Weights of a small GPT-style language model, trained from scratch on English Wikipedia: 14 layers.
MLP neurons of a small language model. Each row is named by its layer, matrix (up: input weights) and neuron, and shows model dimensions 160-351. Each number is 500 + 50 x the weight over its row's rms, rounded and kept within 0 to 999. Numbers have three digits each.
Before each neuron's rows, "fires after" lists the tokens most often just before its 100 highest values on Wikipedia text that the model never trained on.

fires after: " the", " in", " for", " e", " Or"
L4.up697:517507656519468518562405506553490429556515450507555516557484456570457502384444439544598545613456473532519468582556494414515518505422450470471595543593497556464520446548500534501458542431480464554480579519397515556464531470538469478491513480549592552440462486510535518544418490455584494477486471504490450495464532435534501490457562423468469477512456497428387569491480541480442524516498389485476429464492518441530479503696587427455420539490514462501452503436512445499467452458616459524433432588472451450461461445526495556460555491377506537516515512548527444489446480481630572482

fires after: "O", "P", " p", " O", " b", " o"
L2.up846:492474522489533456512536480615492502597410447492537587490471443409529460506511546557526500536511415525513473564503533450461467541548479383542539422577585451496513498400558527494564518490466555482515458497545504581533476453518489536536550458456577532493438517590556457398490490525526470540520517490523452412457428462573422466472425500567495489497586569468492566495485534510496472454559460485606457531522471461437498451534508541509436519495487503543424482484496566389615472540459561524499559598501581540541571501483508557456508477494497543627532457428571481536467423483515481495

fires after: " |", " 3:", " +", " −", "+"
L11.up869:514446486497451382539498542441542472532485511375561450475488503546468482480549448479617520484567464492607476482615500584526434565544512567487541574423507517436536540584516551520503492468553472438493524465522517563464540486515468511545510431536600474412580419550476531500522552460498502479449429475569467529422516588536564544476421456543545450503565511552566446517530544430574445553448425498445503475465520549431504499469473427493447482509432437559562579482503550454563449430511563509537555499546508468499480391569411481473506377459471510554467471499502487528513522500475423417

fires after: " p", " P", " R", " r", "-", "ph"
L4.up927:549507442538506487489477507490469572509445543504479505437438494380505495519477401485446387532544516551510420577493519500395464538500480452528527578549431536508389477489425517566536537519434544500554543499553461456578522481436436551509518559499424457502558549577547394548466531494458474418497470534469461521555489499504516481510471439554420536499518606487624468466548514478514424488453442476491529505659513497545541549554474524578482489552421435512552454473552551577478573548501536423513501475520399582387549542483507477586514536529498570596544448473422452502464499456525534541

fires after: " to", " for", " in", " on", " from", " of"
L4.up552:427413423595491428469415571542517551508515500549451537611525480531436508558448407593585422588436495428486432511518454453642583604413579440532489476517504507426621438438448471481419563506496496501504528558465535540415531490447460529495504521542501556459528465433591521489514412552550459482437430596459546456512453517485562487508449523517500489494432518496429506531574538471407529555451543437585477557393542390516560496558473569442468464571561488471563537471423448421527392455530407516441490532458519562438538513519441662520581427537505548513462452603479459459444501521549442414

fires after: " E", "O", " I", " ro", "E", " O"
L4.up631:479424454523450483481608486524487475500539520486482589493463521494569530468531495539580497535466394475482421480515522493533512522406523514481504503546483522419517439479494475521542545467483469467521555468460580488466491507505530547490563574590508471471508410489545553453523450614509466470576491481466539430497480571489536468503426496499561486578532510401444497447549565404442528497517499504539499503586460470440542530489522454502529516423505427549591482587495544462526489431458454503517506512537492511547576445528463521469512455433493531486500542472475428489479448515495458435

fires after: " the", " a", " an", " new", " his"
L4.up511:557398580540530496553470413541547484451469529568521661533470459537535591479494495479567510551516488525528510480468465531548544506461579480524505556492412510507540474489471567468488552482498383416396482437503547611520463464481527527530433520581451550578505489448518555435575449417601537523515544423499476479503466598579477554422498424529505496469506528395451503488522556538445534519569439537540438501570495513427500541528467567454484481436479476506479487476502438466488476479502576590421419580583549403524482483531577551473515476453463505536520490529501483575501412436538439625

fires after: " D", " r", " ex", " sc", " R"
L4.up408:546505462574422525506487507560475584522491462461496464527488488538485580482529433465530454466523478516499459589531424470405447523477408433548553562506481600502457544522480605489417520522518433445523517516512432485482504589537462610516577531582512427461510579524482470556482518471497530508475584577412536474495429518473437453511518474557443490416534506464433475560453469496424434500480511531554428520448540504520567480624548475531502499484480426507553431404435511531503455496581462495408493385581537482486456427392578521424453438413458540569488593496506536571504554462531475562

fires after: " 6", " 7", " 0", " 8", "("
L8.up894:482469508552473490454530541597550464483500452442433488465436518562548415530543423519454560412547493497559443479509477606514531511426408494508509561532598410506493555517556588447491589499518448491538551532505556628442550469455486553553523454538509518446502489471484522527430521410483535487423476568550515514480454543477425538487603451452535467486549586510554568483588548461488490478478538451508589547619522532521464521484477526453465543498481414457519510486501493466478578503548514496502514484500539514485493468549444435499455474498530591507410564580541458602544434450512511497

fires after: " a", " the", " an", "al", "a", " syn"
L8.up550:573461498493486450589537462539552501492590516526465535474397475522386466389547526522544552480515558467541503532496528520461550510420482531518548550488475465412571425501411510471507500561449453511460506503466526527528524451570456568562523508540531517590509537462524434501592530548510551569516459502508440433467577529551476505410548435512523486430552427463393517567616592520437449526532480546464452500519458483446502419657513563400525389498448381523468525533521479547547507523509549520417443561526443481542517511412490609464485465461471396525579496460507501472576386459518468563

fires after: " to", " the", " in", "r", " of", " was"
L4.up1133:432502563610569467504470513509519429519533473478624481561485465561374412477503516464510392508480468571483473562499428471587497549435495507503488557549537542502504475421500427467538576468523450494487496473403442527572471461523456547563509521507515513427565443459505581612430512496551488478503531424631552381519495572525475509467489383551495503473457448453432564484533499564478421582462462468520500425572501397436558568538437485585423480515462455533537531410487559560467486487602443439467468548465521561470511411559517539515525482350561452581594503567508558458484451451527481487

fires after: " |", " the"
L8.up645:509486454541469519552489539503492617540523488519520537488382399567486547564482576372556589451486485528571493565461528558476508546517588487518441522540510491560513498525383490446527518489600602526584541484553544515550480551531447462515464503534516583468450566510422479402461557547527571526490584493539522468453435501536452450471503464606494493439397437544383557450534564514590501512568522510538466528479496560436564499502533466589459473538455493546497405470472509429562428565544578522535496469551488517496483552459417450577511507499473583458525497489519606506461515443578470485

fires after: " v", " a", " V", "V", " w", " the"
L7.up1297:507505519513517491548496486503524531428510478433509486458495443440559531483545576451494520565532426558476515474549546437427522540435546365407513550532489532505480402499397539470510596485468503443504554433520514507440462526489432567610448419536530567497464473505539616494562454477443523501499491508467538494560386577430511461362542489553518463448446529456525579543531531516433507568592500518462507436569625472445604491606463470540520387589416508467466520444557464523549546548524507615487393503453448482473527506520426545475431539499436503547577460442545486497462488520449473514

fires after: " A", " a", " (", "a.", " |", "i"
L8.up846:496598532518472488589471539434503494483499531486580561427457469435370478494473554535457471493592483561481504535492575493484448622489495542500466457604575496504495489515404460551541486489451405518526527473408468502402531604658456529434511558544474414512530518516473521505578524526525505460561456509456422431511534511565407519559484413534397474510540487539492531453495599547424477531462421506434451461468550541545531465487539546509422432558401492448496509394620457501489540619502480485502475531560542646503478496398549526510497490416522594534461536531454552454441535549563481445

fires after: " the", " a", " an", " /", " of", " N"
L4.up894:516503555508540547504484507549486564437524387496484552517519458606467590399503510533532506392510441544533338534607494524547488510475493509520487574531406464449622504464493490441482539457537471497431490531482558582522494493595475521532546575475534485573530527546550507478517509525543496486459539558492444412481520567516534425479552524467560432484562486436380527506535586475506469545502449509488478486525664515465488521589467576466479471500498513424382545476546485521476491436492525571462463510478492502576495486566541611540505539544437483584514496498524592467448482510471548429

fires after: " |", " ±", " N", " a", " T"
L8.up1318:471604542537493506514507529574491555458461449385553482429520379478528534457503461449527496428481480566480376514544583561458556506477426500486474487501547476424679503532520462537541488526486499492546423432494551566522500574428483554452536468568436523553447463466506442470496468438566467485438542469516413435484581481461528508409596414645445475499477468421470603475544534470461437509468507578530476582479539433489533566594586526597497501574545493450500535486455547537493527472543488595430636529452522483498512484517535521580522541501470452514468488481469497386464441414541513529

fires after: " N", " n", " Party", " I", " O"
L4.up527:526473451619448540406523477555492443418516478574495523566523475520424511353495431538492409521488552444505452470459527582457426529470506538452515494543451588440496446533470479507513560529482424560458545520489612508459492554536484517541574552525465585605580562527485491515541525519524471475545434464576476415633550494566636532461525435425495469475527535461456513455534524499422511474534555514469451434500525455366506512513511496528431473494522420488517486505537616396474479429552549514510514456514531591544554519532463585618509557461424502532518401469422568483499388429462587588

fires after: " |", " and"
L11.up735:450451471483409477581545556457463494562518489475492581478367511451506446471457497531523489494509523565569513539482496485536523543492557480527493461551535414496494579530600537563506460493500446511492579433419581529496504501525462497500582449464510475516424416528516628513484474438532496459535539470450435507513469462472471505456505518496481454454537518541545543429523573399530441510512530491441492497518525495527470507489458520453484420488478539511550544412412532472455523451487572500530556573497517435520529514463454532562573523489560561595473413511409442506506593567459529405

fires after: " v", " D", " t", " St", " R"
L4.up1179:483467510510444433533510535515531535461567526556505507439456409512457508500438457478488585519504370601489483539487553459524463522450424479431495505525494464448554494380571481543528497503434449502433631545480571444456535566490466656489494540547527470578454454524496520528399467475463465526462525473463533503516460520435494444482492458572535449484455523507406481557534577415548484488470473471560505524529536489438639620532456505550453564564483451450551295532437434513434493556518572453462434565547455502551508584561555512540553547423525555441598444455523565551457603516564593507

fires after: " not", " Z", " known", " p", " J", " P"
L2.up56:493425543523447581512453424414488439567541456527509444511550548546479494462446415526513459431544582501527374651551428450564398525434544424641540512528452530485525500482413482597461487503503458414409553491505522453515520484482555469618560568460559481471529522510523510557476526515562534481529530528459502399478499537501487399501478503518432448472412520460544432488497497581500534477468488470599511538572469620607506530543486572480471567487488468558476428477472424510517451443474583488489619444495550535458571464499508494561471473376636489522532538447507569501502453486468504443

fires after: " the", "|", " R", " Min", " |"
L4.up1028:432492604541536545560549588487490577549581511563476450420459495544405491515553479488522504474505415496472394527526532523500494517534536543500462559536526587506558397608458488501600533482517438517519490535509524507608527462548448659503480515484473447488392527461548507421475538420502557502525518577433533540491496519515426533481542435578501490458376539459513473492455600493493501496593405546531558574472500462509612475487414398519450533456592487441539456409489581564517450501577445432503504476476478462485450451556571481483485601431531465459500433550455493519523490385546552588

fires after: " A", " M", " S", " N", " C"
L8.up407:520599455520470582461496506536499473505446550470515491505526513570515477509486492549484548476522547503605421549445431489526531539514475534555556484506555603407513492496509456494579463502510501536503517431448483552507627557451564488493469540558462471467514517481542568517390472533508512537392472489438548441453511592522467501480530404552523485505501521478510444497469498580547430519461495568510573501505481436455564504498465564525345494550483527504407504518464624456419447575528505573526536447445466509503522388613451522470545440409466451501546581578517570504495430438427503503

fires after: "A", " JP", "R", " University", "U"
L8.up254:489531515514529469496464505509516577564463566452538442477465433472527456453551474570506519537437507532582441560469436441452410501461521500428532376494467501471598567481474498545535479473437588474459485539481426587489551517436400552587529454424471545571540442541627590447410429505460456514409550471502547398506503482537402457551514404517442479545491560409474476516506521582495405461427523511548580521454502482530534515563615529512362446560471480515394527524537522481497467518524525496498459482529467480607504526435400500498519491489486443510535526509530485482504514493533509467

fires after: " A", " S", " O", "A", " cons", " N"
L4.up698:494537439525561480491543475596471497454390425578550385602471488436627536526537551553521483480445437473548500524423533529551484499452514552448510517447548545433478412498477520505589525452482515433557466527488540454521492443542468530528470507459530519528453518510517458476477568499457516427468420491478460357534532586529455523462526443487506402480480600445473512545448542515447478435517494471478471551484484339366546454564492517564393500508586408510511498511542568479490445499514518467504532449426602532480506489442458540564503478507478554494533456450499599474382466481430446475

fires after: " R", " B", " re", " expl", " p", "R"
L4.up433:572504565510424628427440490495470485519514561504478496552492506445520373446497518529433490555494539598471536501553495445545466537590463546511492583501596462475502485546551525526501595569487578372485552376493522481545420540594443537425535480487389431398541510539615473562489510520423442514497447473484518440561527477597520488459565445512442523535546563438501364438441497528503494494557468497518493436587521514505441585517550619489516542532428484541546501484473463503431457486512523512466574527579486517542483488536427531504508561422503525570428429529490474509513526541516501497

fires after: " |", " 0", " 1", " 3", " W", " 8"
L11.up769:423475534516438534463467469493531502528458512498557476559396473491572539489479488504551569458446548511664548438517567589496532545425507579556582436466591428498622533509452552509437557553497422432535553463526551544424565515503527441531581463572530494468522420484608572485548531488432524493500508474467517448537558478530470425451523452484356495391576525529538538473572520518507464485564488463441465554440488470547449513556511573497450526527533477539565449562484511548452460502471566479472487499438451499443513536498496525560550532470495591470454477563558458601396527434444589395

fires after: " ", " votes", "T", " st", " of", " the"
L4.up1029:492498445526514548464418498613474557499537530473494571460418434503474403487558541526512480579443514523508468521504433519464572539597452521429469485527557521488578440436527423490511501488460391516438635480439546559515553496460481494518493426540453495489480437560470513408495490528508438555489505584585487504512469511543471526445454510641485470509476492472466486456543540446526527557507432526553456571481494474581423578575476488522434451563450482547495502519442488533456448462459473509486476603515588447408529490498465565559623513394492556540553540432521505507409499518523548540

fires after: " P", " v", " T", " V", " D", " C"
L4.up1012:544488573523510497512502528434562549543473458498531456395457472539541539527461438515565349483498519558479456589485481431478475557513461409503524475509503557553480503509451491500522513519494461503559523538495451465455424553541515629476473512570486516517517516511514467526478497514467496438489570496544540516519508470473475445505484512509540421398504518493380591482425582501474514551428452559440488516549588455510500474554521424487537502518546537430497416514458423559550423498499534522515567445513589484451487434667479526493497510499504611518486507429469447511384488460565546486